Part of a small language model's weights: no biases in attention or MLP.
MLP neurons of a small language model. Each row is named by its layer, matrix (up: input weights; down: output weights) and neuron, and shows model dimensions 64-159. Each number is 128 + 32 x the weight over its row's rms, rounded and kept within 0 to 255. Numbers have three digits each.
Before each neuron's rows, "fires on" lists the tokens most often at its 100 highest values on Wikipedia text that the model never trained on.

fires on: " Sc", " with", " sc", " under", " un", " El"
L3.up121:176070135115162147103123151204126148096189116118081128068118103108123179107113151149146135141158059110105039095129126153150108110087113109179170120123163161164162093165136148088112119150157215181094156131137129185095134165151144148113156129138135128167118130127152130073183119106150127144
L3.down121:141137124157118153158162116131092167128129185102097143139170130164157077165115121160130091104132181076106058181128137134107113089159143175113183120149117077121143098200120136091134099131162170173140129121128132144175082108160103122124111086145135137169142105117096088123066144221069147115

fires on: ","
L3.up909:131154131141158079095132165153126142097175150116130115188151097136208164114130157117177106140086156133112147080150143119122139150098120178169156077159138186151115161095132162133103139138162121081144149095145152175136143182150163120089130194155140151108098053070191122103109121106094110152
L3.down909:138039162077146138109111084131089117133133126113142068156156118074077184096120203160133117159096171076141183139181157160101096164109063143115109112087176118117060199133088137118101157161082126150107124180141096118097167116124136152134165128126183144121075125125138090129071108127145117176

fires on: "G", "g", " met", " gen"
L3.up269:148165184135153098080091141132055073194156111131128125104107084168089085094097103077098138182133142102101134090095140113156137148112107152164110151138156089130189106094100113136178082129136140160084134070137146165150170154171134126173091107177074153105123129101126118158126129146083135170
L3.down269:134165108123126128098146188127158139169073090155131118085055123115079148156123190138121110113105114120150119118129056133139138145153097081096148124132116149088132142098185119063140031126154146122136156108111112074075120111109179176142146162118135177091128060101134144116076142169102090156

fires on: " I", "I"
L3.up392:139122102129169152090107103134144131091112095147070124185132129147152143148140046138123084098116122205187142064118138068117096135083136153132146176155100163119172120119079146165157185115132100099150224112140051148153178133099149047160157094105125096099109082067153117074116108130129088170
L3.down392:194143092136091129098138066142197113136108155054109158100120108136134138071174129109117121160106141119164065128093104121104133138109115156172123129089117110086136131165128127168145185142167090157131167139087118167099155124136169084083090112108147089172113126050090129104153135178176143125

fires on: "e", " as", "es"
L3.up671:089142120173167142136144112077116116183177111162125138161145072148183130136135071094107162166135094110171015088136141097110142119086092118131149186106169148144141074140106135173136203109117082131095149155157116107118106077144151114132128106106075139121104129152138142110149107133137120132
L3.down671:176182112134084118147152083219138136082137090102095152089135073100109086136132138153165108129097115101157130105042117179140143083113130176125119174134162159148161180070124115161107109166120114112159103152104126187112105105190134097140165115154117117146149109080079090129130112112142107148

fires on: "rit", " St", "St"
L3.up500:100113150095130145177151175125142083149115134142154090044140138110193091086124157136159115180111103145136128117122096170180174135166153140182151148112132086136120141125116137104114103184136143138126135147134137133102187131157068140107150198156091087137118074108132148138146122127137132168
L3.down500:206115107159142064133138145144149155128141083107091118148125134122184150142109096105136114097131204167136103114100178102163133143177134126165087114151122077115101122098123086153134115154074137097073129119113155177171162169111100101133104073150096175103068143138158161176147137143163164101

fires on: "\n", " sc", "|", " Sc", " num", " led"
L3.up96:141108084121142134132156094160181118108169147197070102091133154136171113130106162080161108179111146127114148118105128174138193104127124131113191177184124118160208085090148178103103137094194134134114143143117158132124131139162101157110111128155115093189072112075120140128134143128176110118
L3.down96:171138072148097171138145186111086127130139061132158133112061118119098137143180069188105132127076092105068122151166120135167129157136126080135124118123069214121125112123101135142146113105134116166152168089164140152158091137141155089183127140140105161175126116165171129165123150132073165093

fires on: "n", "as", "w"
L3.up781:140154125113145107162130144102085148159141162140133115130119118170117112169157054092141107115107167122109078144106168176148135115112086107168108160106141161150138134152055177153159118134136095189076139061154128116152226142132137158103135143129133112071111148135115173145069142116166057226
L3.down781:197136129178124112104201131131132107133160137096118076151136156118148197110155230113165114103179080129149115095120135079133187102178092174141160122115131125148111103168121069064154149142116114147121099167154175120113112127176091103087110133186210114112099180084131117051116057100157179167

fires on: " w", "-", " m", "6", " f", " |"
L3.up424:057140158131147119088083087124089130080100111144084104145158211110087086147133137071119106131143136114131134129161152058132131160128134098153125058129104225091147076152129087146152134149134157063125101165131116188130130144103141135089133150091158098121093170118121131134071117160122170121
L3.down424:130122084131144091146143145164157123162142148150116138130105063126115142179087100133158095164133122149070160097072156105138136113083160162097163102153086136132089167113124089142119080099150154078135118166147159158159146122200136160102116144099084131179112128123152144146115123187134132126

fires on: " v"
L3.up725:127193113150186146191093097109153131069103140142115141122161110139119118158095086055224110156173130142137121051113109123142102177100135105096130080153198100204150083140117085136138148112099127078163164152174121127113113134169094125162214194103113119115118076083138111052157126121107131120
L3.down725:146127126151144071155130114150122194135085077117161105126146127092132178168153167131188187103103101098151130125105138147162110163118156068145131079120171045166146145141074136161062095082139127085099175158088087096112156106108117075149107158108165165116109194122163152087198110084063159135

fires on: "ear", "ut", " John", "n", "hn", "ich"
L3.up388:113122147102138102177133168094088115119158130109138150084106160143138110139094119123144153107114070143063103110118118115117147131078102124144149147118082128135154133146111160158198154124102144182112158110168149189091173137175125187104108135140129133102158113037120038113093143101141116117
L3.down388:135138113153147145182168108161152155138134114067182092180147143097195153084156167095134127091175119106080115078072124168152056084152124187102106162178186107110123086114136113133184120138064098126156070123114115150130151099145128129061113157171122153131127180139105096115170053127126056121

fires on: "ect", "ann", " is", "lect", " act", "app"
L3.up913:073150089118110114088084124128113088126128159154112048090144081168102108129120108106166134161166125162152177136142088086175180121136169088083177175093114226113152137097131122179112123100106126115117115135171163148115098120113076149102144054145116120166142134102092146127195167142124165103
L3.down913:147080146132133185135118160175125097179112105109112184129203116134165135171123161130188094158101070091103070138075134162154137171195137144149147153129117086085156129174103087104150112135088119065167062165167115025147063136145123114087089106150132145102121142189160104098151154093094095142

fires on: " v", " med"
L3.up683:044148138096163093201085081112129149118165163101123109142140163114095103151052116080112156134131126098152094137110155125146147177109126097171114084168124162143127087115123123134160118126145146181101145139133106180099112163150159058205149083134138082123096123124167100112180132074087128113
L3.down683:099133127149145127149122064135170210191128149099148123099081095101101165170118159160138176090086162088126061112122117139129121190118117103131164109081129086075147152153076180136115067119090146126133137175141115190163136130102139079179095124129177207120151187110110111175184151130105131113

fires on: "et", " met", " ent"
L3.up282:127130137105086099161067121129057172149162056149094138062085122151187122148142062092195137191129153148154112101115134109176129089110163091128106124105183156094156111104130116152184147111180157129146135112125116156124151169128125135218121158123102085109137221085140096117078092115160141115
L3.down282:199113123186097146107128092111133142092106086214132166089116135121158195155077102094186166116134099122141124106131059080151088170104143131093123138091129133121168174105153125065086057098151120118195132122119084109133085146167129142136112170175154144128110237173115104180119140091165128090

fires on: "ve", " Be", "e", "me", "ze"
L3.up811:118187118168119079141124124085092153120132124060132150146153112130141046147126096153176157177087032171180126116107077125134121150101091109110069080205130182167124128168112154124172132149152108150107124119162188124132152154117117138148159069095080113141112177157106160154164116127063207145
L3.down811:160122139129154115109183083136131119117124115142151078154145122088108154139135150112121123188107124141127126097088098129143146183141182169088142160123135158120153153109129170171048097116181100106121117156111145125123087127147211083131114158182163157112158119123080125184171087140137144140

fires on: " cent", "irc", " football", " Cent", "ist"
L3.up489:124097173150120098082140096115146142133191078158122211100130151079178120064088117118184114231101144171105165108103112064161174072156116123145111169200123121126117134117144133116141180151090173113117133188194083165095119200123030138149147139171136117191107116167113095146152113138171160100
L3.down489:125154174073070122137112175107157113106103067126097147139137100129132104111161133108111131125171179122055156072163140095141107091147170099110088168184109143091171078105108132126124102092086143088175088144143148062235100141078123131169128040119102137085103153155158103069153128137130136125

fires on: "ell", "ug", "amp", " sl", " sh"
L3.up968:094084116085108173102174145134168085131137110124119084063119182150118084133105115142117154135167100126171127147129123151178138216115160096149137104129115110192092174114125114132152136177105196181169158130117152143134082182136155086143167112157159134155133118129165146103108160092158071139
L3.down968:123130124109106149138144166152153147113125178168130199129068144174152167167184140127180073167114164110114113129105106154146121129171110108159168095116111124197111125128036148185095144162133132082155094163137102094106099149099128141140123082173108118148137153156104143112139167115189101117

fires on: " second", " third", " fin", "th", " rest", " pol"
L3.up219:138123143165114140123069095078138112058137108176122168083093093096146124161104091149145104142144084121084120147053139109113128042108131146146092138124204167145191124080087084185137128124176196107111135137133105101137051148099123104123190182084124057070126136178168169147102139181112096113
L3.down219:116153123111086150171170108073127096120116086145125133151143118143110149112153127162110163134145157096141189167128132139117091121076029145109063148175168119077119145146077140128123113129129158135132110150096128055159129145123169100101115066114093171164129205139096111104161134113171126125

fires on: " M", " m", "M", "."
L3.up394:138154146183155180065128049101147116108166152129066103086135134084172144124134121100125116140088152165146152106140159102142168101144195122135163123136153179141115179139078173159101089117099126080142109180127122201145162125135145079142185097114140141025146155153100173117082113137169125153
L3.down394:141132096182115149137102148094086096065128115150152106114104105149100155095164119146092158124130121100150091109163058181107052154123109127082154140104127117158107110144174106196125130120140166070123107123118129123150132115163145184110115121162167127153129148133120108186207140181056166118

fires on: " app", " mov", " gen", " g", " met", " develop"
L3.up211:099119100107131106136119196114080102154126117211046147076121132123145091141136091058123130178171132139185153138070101117141149154114140071151135180132105155164137084089153081124187120135150100157150173145166165142145149154119080109147114113157078124173089193111164166129114094125093165117
L3.down211:189124107076130066128136112140085093111109192161118141070163129163098163154127113139136114157122134115105123123108039073084125146091108131105137136115112109102149033109093150176092083103089132118132120118133142055103166079112158128146123129071175155076138137129114094176177112143136132084

fires on: " N", " n", "we", " In", "w"
L3.up876:104116120124147142128141129114073107137144164106107120123081162130093091128086145071149113160107128120116163131108128128171119155078121087137122091162162112124086101169132203119132070135073169152147155109106138086095159098176120130124130107131123100117131162089135101158069108148168148114
L3.down876:105174129131125140129142081119128135113080131131042103128202115146186203069128142146130190055153117103125180109196149108153101106170094165141129106084148118065147162079130151124175087146105116121160118185113087131102143050121140076135146095166151130136093126177100095108124158124139127138

fires on: "re", "ite", "ous", "le", "ine"
L3.up113:126192161142134176072103117150108098136162104128140147117126144086152128122128078088158104134144126110084148090120102130181116117105163147109117108133079132174144186125101102148121104105117094182068149064141153184093112077096112086187109147163135123083162056165154185159143138165153122158
L3.down113:112096148108129142138076146162168135184127104117128081171114096165155108073192103079078140168089105132150105097121181134137098159058105130081130120175154127092093127120131123129190201157168112159126114112124099159144130074171143121076117122167092125137120094108162115108057074154097103111

fires on: " sc", " Sc", " Sch", " with", " &"
L3.up99:120123195131154126133107149139070171088131099081150083049084146076086099139118104086144110132091105144117091134149139126140127158135087169161168063144133185134161076166110146121092084129168161148129125183111138191111116154101123145121157121158135038156100159120146174133133086092124160172
L3.down99:161099138137132188101102126102147138150122133126151092111106103153126118160086110111147077068069147108116087160134132160156120115111115143133161089109121151180156121172093089217133088084117168145147129138163094166154121124122089139082097163142151087098169117130102137095100141116086148056

fires on: " st", " St", " W", "7", " w", " f"
L3.up438:045125126162139067179123073133100138101097124106121081163152195163161103145158106058120109163097112141139150076131176103156136103142157107116112103120171171080139165139149174168179154117113143165112128177123098127143161110128122123172136098152136127124090183070175144134081127161135134087
L3.down438:113068131145142061068084091099153143108134139134109090073115064133131135176145110098193128091094131128151142125163133111195113158148161077088103137078122088104088141151110100163118069112123081108101128179183116189130159138131153091153103063137125169151134098120171114102169100181054188158

fires on: "-", "|", "\n", " near", "resent", "ell"
L3.up734:071099140170110112156093126124123117204174128127113104062096162128098111105071096128164078136168123182096169101096107122102135120110129158139075154138124076169158089076146075139125159130139158150184131196171167104085101123098153154128143082118145098112123119223101168104125109148129116139
L3.down734:114159135134095214152111153124148122100138110167173155106159175085144145097179106138185105130096114181105106143067085053146090142114093100129089153106108131139082149134095127132156169173031083150172092117099124109134167137143142122191101113047116110121121110156071160125080174081130103124

fires on: "led", " named", " called", " Sc", " as", " Ro"
L3.up127:112145125195151193139158137186131147096174060193129164102153077120182173160149086084136127180172074169101077084111121144147182125135113125124140127139157109188142149144122119074104131082121113121140144150196156195065082146123084119108114143133066129135098190108113134144105105161146133148
L3.down127:100067184107137147121122157141171138110131183126164100069113112164105091118186116081093113171138165130108125142164138113170130126173084113103133126101160146194103138079072126175052117130104126143116110145180084112099117098113109082134104111143135139142130073141123139083082163097106118130

fires on: " in", "estern", "′", "″", " /"
L3.up479:078117179124157165153137139175158154118161147158088126178140139096132123083145149160093080165098121130066108121180098111180168117085128154141091161154138106190173099129057125199100162166067144137153132123153122122084133192159111127145108196180182140072096103127145113177150065126074145137
L3.down479:127071073059129168125155154141131146128116100171121151104146094104116157100107135091124163135152106113056138118159185127110102122110104124140141105095136132134117104103114094094112183102106090116105095131171098124163165124119087167087123127061088111217152148130139120172164095071146097157

fires on: "A", "I", " A", " I"
L3.up984:126165112109157132100123045123121125100136116140102080151132127075160152172137117139109113124161103155143146094097169115115120084134200149106158116130135133143167099095101115136120101097103125094102119120120126103153171127104144154104165102087160089114126114148181142200107130157187088133
L3.down984:133134120084144150134088140151139148102131114096147070094071155114208186107174113130152089137141118100144111111077094145110121089081067135159165109097115102106106121102151134149120194121148109160074128150075084178132137128149140125123100139106112140165169191136159168113152134189146112103

fires on: " Sc", " Reg", " Sch", " sc", " reg", " Gr"
L3.up763:149120130149101117088091119141076126136149067099135103117145160135030160165112179139126110152110136126126128044203144130134163151142152130152128044173072149201133118152097139081119089171118138166088170102114133160142150136127082145122133080141102134188128138170131124148087120106116106121
L3.down763:202076106090110155097140138203165101185132126096093142127126138145132183149126091176137160114112148060074110097148132101180090160149152106129128067129120115150118089160090112146193081115099148146067155156109156184154128117152118171113100128145176114127131176159139145136115146140159110088

fires on: "resident", "rit", " offic", " Award", "unn"
L3.up389:128067137129101144100101174144064103088134142124126125099176162157094178102100120112115155175100095125077153154123102144197182133169088135134148133151112119103085129103157161093146204170156142112134150191153119127133105131170106150110087147064103173185080094074086154122159116113145183170
L3.down389:178134156161100140124159074170073174127153068138101113104092098109155241149193167079104146130126107153105128038061148086114070197149113134183120099151131131098186170148113145139109138115175131162127070189132165110117126077173129127147079073191136114129164105089138126165159072201148140100

fires on: "er"
L3.up118:109194125126122126077128129073110167114102104105126131158092136118114109164165082070141073111133104211090080077119178092136178160142102115137109125134114170164133145141098132121149122111178187136109151153131108163121102159160165145121095113134102150093099098126164187145107179150135138168
L3.down118:195138148140119140141106135115116178120118121118180141125130163050091159135119080120112095069059193160141150135128168051137111187186113083145111116139067094084130149126164122110113126112123129169137074137145111144111132128134141145125180154132130125155170086112121139143069122198142162076

fires on: "amp", " Cl", "port", "anc", "ell"
L3.up426:120140116103135112141063133139119076140158076115109179086165116134162117134145123118190129189154058118116073107177115171176180153125100106111141103117087149108092127103148127136182132201143146138207172150146157165128103111167082180124087095174092119150131126117118142098136099081089122156
L3.down426:095121123108094100150117086105155199131131203203160080095116168147108171093116110129127166122149119113123145112176091110104099095119112104127132024078075144198008131099097150173130156124086139114140085183166154178115098130149184152097080092128098116113138162189140155136083137179140117162

fires on: "|", "-", ":", " |", " ", "===="
L3.up387:058141145129126071179085112055099118163135138114104146112118188119098138138064147086134068109193161196101121059131188098114115094151117144089116147138125124079104114142150059155130141128125150153117122095132160098103164206088167111136135154169135091150121182149112055096113123097154126168
L3.down387:096183137122117061113077129116134123090131188069124100156123142137145104104141071130160159123146116152130064125126110155147092151071119109130147127101154122124122082167059128155145092110095141098120112146169173111143081139128127159139151157085182146149113151146117116125148133152039075139

fires on: "-", "ter", "her", "f", " because"
L3.up557:113144087078121158110189138101097097081130091171119163099162140118123133101133126141112151098158104137095149036125116100147093102136155161163123130138151157148201143096098120149177164075093161097163135105153115104104112085112105151117129119123114108114127094136125074100114129164149074178
L3.down557:168199204139117098117111150160151159134066137147115097196085140083173134121102191143188136126145116119100164142127133215090129142119135127160132078128136152083143128111150116115063158104182135161079100156111076136080091164101156128095152097105078143201137111118138115176166172130122094169

fires on: "re", "le", "ure", "se", "ce", "ome"
L3.up1012:098181100157117136092091140112132065118123143141153152190166117087169082136119109121167123156108086140133086081137107169131127063121147089114122071157081136105159142130110148176129124131127141188120145110140088122123134135097106114098154116084090136092115099121111135112120145147120143165
L3.down1012:127101151131116170123123101075152160088099101152144098142109123145086144140124134137150129121117090155176151182131122108148205125115176135068150175109101132133070171116117126144068175119149071116100089125084151106114110181105214143127106165143152175121094116144182141182111116128146118126

fires on: "s", " d", "es", "ers", "res", "ides"
L3.up693:130155120179125109067101160164139102197129151089146128142126103153116113109123079154109099130129105165155078093144101133177117106138069036116144161123170120169116145125142130140145160058186124146100152112154157105119196147133163159138142087169140171114132152104164112106046073091093100168
L3.down693:144135149105080095111176122170149114104130089134108120113131138123108126096147137038161112185153109109160095145103153151154127119103146127086148202160109136115143150118110138147137159167079094097170140124139124119151058120097087157089127134100143102117148148095111119164160058169116075209

fires on: "P", "U", " (", "19", " U", "20"
L3.up776:161113147174109120165077113086142143170139145099084170125087157139109102116144094137114092147132106141137122091103191125135184141160130089103108113123055138149151091115113074104206177108183138125113129110112127132060128140134119141191110157112159128120066129050101116047135125125116109173
L3.down776:139055172149109147174080171155165161055109113153150161128152179093110122120204149127137113138081152110080098089129107100119112191165132014127125193179080163089116162143141167167096096139117118071175141151186091178126071154113101179123119133161112123159117076138160127093088094129147122156

fires on: " rele", " le", " deb", " sc", " repl"
L3.up285:062104162140167180136095124157082092081148116102075113117143151090169083132071133124118129118131116138146117139081139139139164171060103111183164084170142135150154090096097068099131145092105133193120170170180154120134084137143113142140163110165052082082087120113192174161058121169093106112
L3.down285:141184202186148185127168125095145147091101113097115138150178175088104109093105117116155127153098114114107098124102089209144154133152139098176131076122125089114126150072137170101161083063087123131130128110070126089165086111104179111110172173197188108131111164159179148069118136160091098148

fires on: "ter", "en"
L3.up360:109167168117078165081116191097113116172169076175119153106099123137146082126125138145069153106110147114111116122149128113168110148103081166149069161183144160163155122172112106114143172092165110086118145110166139162122096140065166197139122131118071168102144158162144120121110102185081095101
L3.down360:226165110173138161114060160158130190156127147113127134174076160066101083123155138092129131113098091123128110115146120113118132142119116115149141140105129138085093099137132060121113134159093192163119092099125180124152083188168099160088134110136146109175126162132108079150111153133109160108

fires on: " prom", " M", " rele", " v", " m", " V"
L3.up291:141126133135164165169083074116145144116081095117063120074109168080113115151072118065118093079122153158173143126131155136123149158155182107121162061175127148135106120130133121101180158097129105108105181124160102133129093142129106112147166171149112107081081131066140173148090170161145128098
L3.down291:149144126117101122134116147069125117150062131109143077116135068149146138161143047131236155151133167159139172086142135113157147204145168143114127064099108122136126128105107130134147086069090121108117121126156171127126173095088137110124097101171151137097101146178123127122152082141126149184

fires on: " act", "ect", "unn", " feat", "ecut"
L3.up1019:072139076125124143169053119154117069123128150139084137107127140143121151128121109091145159142091156142136143123048098075106112094103089104195143155190091210157144105075156088147121103134143121128068168161212102127154112094125134121123135111132093111160138102117108157086142084096118112166
L3.down1019:182166198138092169092174111133111159127134144165081115076193142120176069148108143152153143187116105133122108133105187091142096104160039158139161128187098157075153115129153090155161122128132125102156125131119110076126126116171140123110182118172160107089095138119099135112115174115187124114

fires on: " ex", " but", " per", " as", " because", " det"
L3.up888:079168102132119100149164141126189139100144076095103158094228124067157171157108198106130130143122149138146130113138149138131090067144125152148123088102156129112153104106115114122139158157130143093106147119155143202132133124095114129126164091075114079156087193146120146107154103074131155099
L3.down888:110065166159124160083103165185103144105146120090149137171114090179141090121171092132130109164113128159135094133169121092135078118096160145124153179136122170168123142107106119136132097111067135098121160164120088128139068149103138125082111122104120061112160174137189144084147125126085075139

fires on: " p", " f", " l", " d", " g", " st"
L3.up444:079135144159131127073091045085149162103147151129067124112135117152095063066127150084109091208162104101103167120164209093130147158144118132126127125160172138155185116087141121082179138169167090136165129212139125174142144121094145145180142134155143090157091187088141118149094108147093119107
L3.down444:160102062051124136169136115207112128148128190125187127099105063142121129128135178190103146170146131131147038122107119130142095131118118089109148164122146156135099067076150097125083149130148101092115086071135148123108146188095105091107111127116139129119216098103157101134134152143107197094

fires on: " D", " P", " U", " W", " w", " St"
L3.up934:114100150087136123101142093074139149178136130162114107135119174146073133142100093101102078165096163147112166082124145118137178191092119108120168110136114116125124095133125164115195134114116116203078151099098144165132186132171107194109106214136137088144116123061091163097095149104165159115
L3.down934:138129104098115108125095139184069105105150062112132135126090062119125104107173145134061121093162078107125137194085175134152112089168134119150091174121135120089098152089163124154091046136149122133124109141157135207100150180145138024127099117151170139128116153143110123148153092160140125151

fires on: " ev", " v", " resp", " adv", " crit"
L3.up866:079140118087183086199105098096113174093169154168128126094145125166139126127041102073169103110123104108198111102132137165133101194136110074112114121172091169158073130180133107104204138153106112155043178131143159152106092123125190101172153142108100108136095124179159140067130129115063150099
L3.down866:152141073154122159204138124131126149119112135120124120082112110130128169171196145101158138098137141104118164134186100116087150191098096153135163114091174106180152171141096102144099116082152157060079145196127123145158129046134106066163120113149137112110117119102115084076147076080121125104

fires on: "in", "an", "en"
L3.up493:110089180121123138103111145127118104185163159105164160094114148121148152139123146131108150132167098145130143118109120131176152114090092059179129146167126161146122094156106149128191093109146132112099148094179182127131178133137085149075151099107090122163125120115124101113057134127060094149
L3.down493:130155183176099159126178145193103177139140129100112148146061119151161083119113186121108151103123122130131118092104131103148156106134092153146174146103161089129108156164166033169154087161076137117112094115140152149142133107159161111069105157119158130102142166089080125135145094145128156070

fires on: " W", " w", " man", " prot", " s", " cont"
L3.up512:095117096130130077153133077095079093109180128052123128133147137119118133120101079043111152097100112127170205069100142121143149161167156163103139120096156155096154086085117142190160150098164116123148126134128100150094145145123117156129137132117066094115136151113176124126042099098128102116
L3.down512:136153180139088132114178136142107139111095075126123132083058134228166109213089136061186076136104085167105191152136096090133133136103158134099129185058104131090053164094118107127130144163135110103141117119103161123079127142113131103128101090150123123149166117158157125161124063104101143092

fires on: " tr", " during", " Tr", " St", "J", " a"
L3.up877:125078131105131093193083117116122043105102118096088120128169149123105067117091151170136073211135115128122083142137128116146149179099113125145139168108170110158144148113087102113125159172125169131138145123140143080068171155170081142125142167204147089080096081086170121109100072143095106097
L3.down877:104092117134116146083133132096115148096171150120139098165104123132159144180107104097088086134158175131163077133202081157156113128142154087133162100099126130070072153105088137142087111108149119081055155033132143113161107206151130149159118126117109145088133156139111087124139108197189069126

fires on: "est", "l", " /", " one", "n"
L3.up341:113096155102087096146103103178090156149136155158176155071137156090140154108089188110157129172127137128057114070114088147164138167022126117152083190091101133183091106129112144129130154166117133087186133171144141083110105207037117112116115121115142161111137168172166155121135112128111174169
L3.down341:132168097136122124118144174111093115097153108122174109131130133105157194155156181105070169118183072106144156166155158102200138107139116100121146119151154162118099135154161150080143105117156068133147138103094090114158090133194138118116184179219075135109098125123141135081103127147084166140

fires on: " M"
L3.up266:125104100132116191133142126113112124072154144104119123167148127102155086121083132094121090164079149135128104055134156077176138099090114121157129139106123124214137134143059126147139124130142095145175158121184114131120102131121133061168216139151154117133122135161161152135150123115180151177
L3.down266:164134112110130099128132175061158131146118147116111112096140145119116126064118142150128173142133167148131064146100059126110098183129090090162171181104128122095115097138219166111131122141166121091141081109115143083140159136158141136114128154157133130143091170184152126106135145114199161098

fires on: "er"
L3.up10:118203102125170090120119081129135128135165064142113170066124123040150137115100098106117158157169075181115158082147126097132159082143169166174124119122102191104179109100104098120111192098147161123143117112148086142093078140104156150103144185094053125147097086144124142090116136118078155110
L3.down10:143132136077090155084143125154087169171100115068126128126104066088154193112128119100165133141094224122086108135121129101123122142187171116162114122102130141124123154133144126127091142138179051182157078141128114152095116170144149191123169173128044165164145147165160163148121136195168105141

fires on: " con", " sh", " inter", " le", " sc"
L3.up47:098075119147102116175122083137103092123133108182128112158145147100163062125087141165126115187139086087136053164118093158169128146092116141111165139122175117168216088186129141123144146112164200190121178081107144133144102163125126144117157138170158150105118146082193116166089092143119111126
L3.down47:155142173128103166122083123087106096145162188136110125084128164092150151120130084118047142160080137135127088108168088137137123116145097112184136124132080106130103110139144178095113118157162130105115141087136138116164118143133119187112086079087136156111086139070134118050132099161124158058

fires on: "ist", "is", "er", "ister"
L3.up783:120129080078119139118158156074147127150098186123163154063159123095117157141084142089085084161111127182114169028154075134126108103146116186183163107168100118155205091110143113053171189091177163108117151110159077106112119088071086097075147103109087062187136063121144157139084127136114172169
L3.down783:134213108105140171103136130154128152160117042143206109118112070127181127096075113163113156146118198137107143148112141077160139142176101145108125081145136146102192108092184105129118121109109110153101078132114134121095133145115124211137159166122095104133164108214136127170080220129133171071

fires on: " ", " f", " M"
L3.up653:115144040118127109129138153146128169119130155071116142147155103100152000127091157083145140146072068117147105105091162105148159138124178107149124098136179167107149137141089159158160176185168192106083115147147053165115122116138136100176131154132129157090110161118127102145120119132125103151
L3.down653:155132128117109114145107129114114141179156153066127079137108108134095104147171172095172099121168123140118158116050124131119084209120101095131184188124121070073142129141123157086172112111169143107111114142150127097126181110073119088113155145094136158149159115113098117195152133127150176134

fires on: "\n\n", "\n", "|", "19", " New", " in"
L3.up559:109101150165122118126125130086153132119151120160093120144155155143091100104139130065101102179147099145096149081101142137120169144148129164095127182150118096102101076125112109093196153141147072134101094105107195118125181117136179158115123132164104062158107116062134107112091085121139114139
L3.down559:053143103081142147116143128107089150175114092098203139102135106107148167151152171153128099106075086100110176131125119155188140119091067134162106087119147177097107136110128156105117125107163096133128116095155136172097104139118129136178115130094082079176126137188092129170096130189075130179

fires on: " in", ","
L3.up258:117133176100122068148131160095148102151132156053055184135131145111127097081109128132153068167106163111122105101105132179144167185067150106110176147154171138101109100119093170159152174102088135123142156124156158089125157116140148137094105151138148113094120071097129112107125106202100117136
L3.down258:140161084101131166076121165155173098075147104087128078113146098073161199061175126131110139143175109116123183131152163160081119124141137166130079127080130129118124144146109178095086186121145116126103144145154162125146111106094146123051125146111137169124169117144138093128108148077155073095

fires on: "er"
L3.up611:138121074114129167117115149146128141081113128178104102132123162128148155102154062152140149154093141198152077079141122131105106106143145140169197165142145148121078119134065139025171164067137126139161150140154133064115117148124163164178119183149129132090148084127128123092038156160137168161
L3.down611:228140097131107161093113159163141188181151143094157097156113098068102137125143106100083143155071193128098096149124130079152096177166126134129155169106068113155099101150160110147055069125141139157154083119113145151098146100131168189132126105156118130172156107149156136170044122174088135114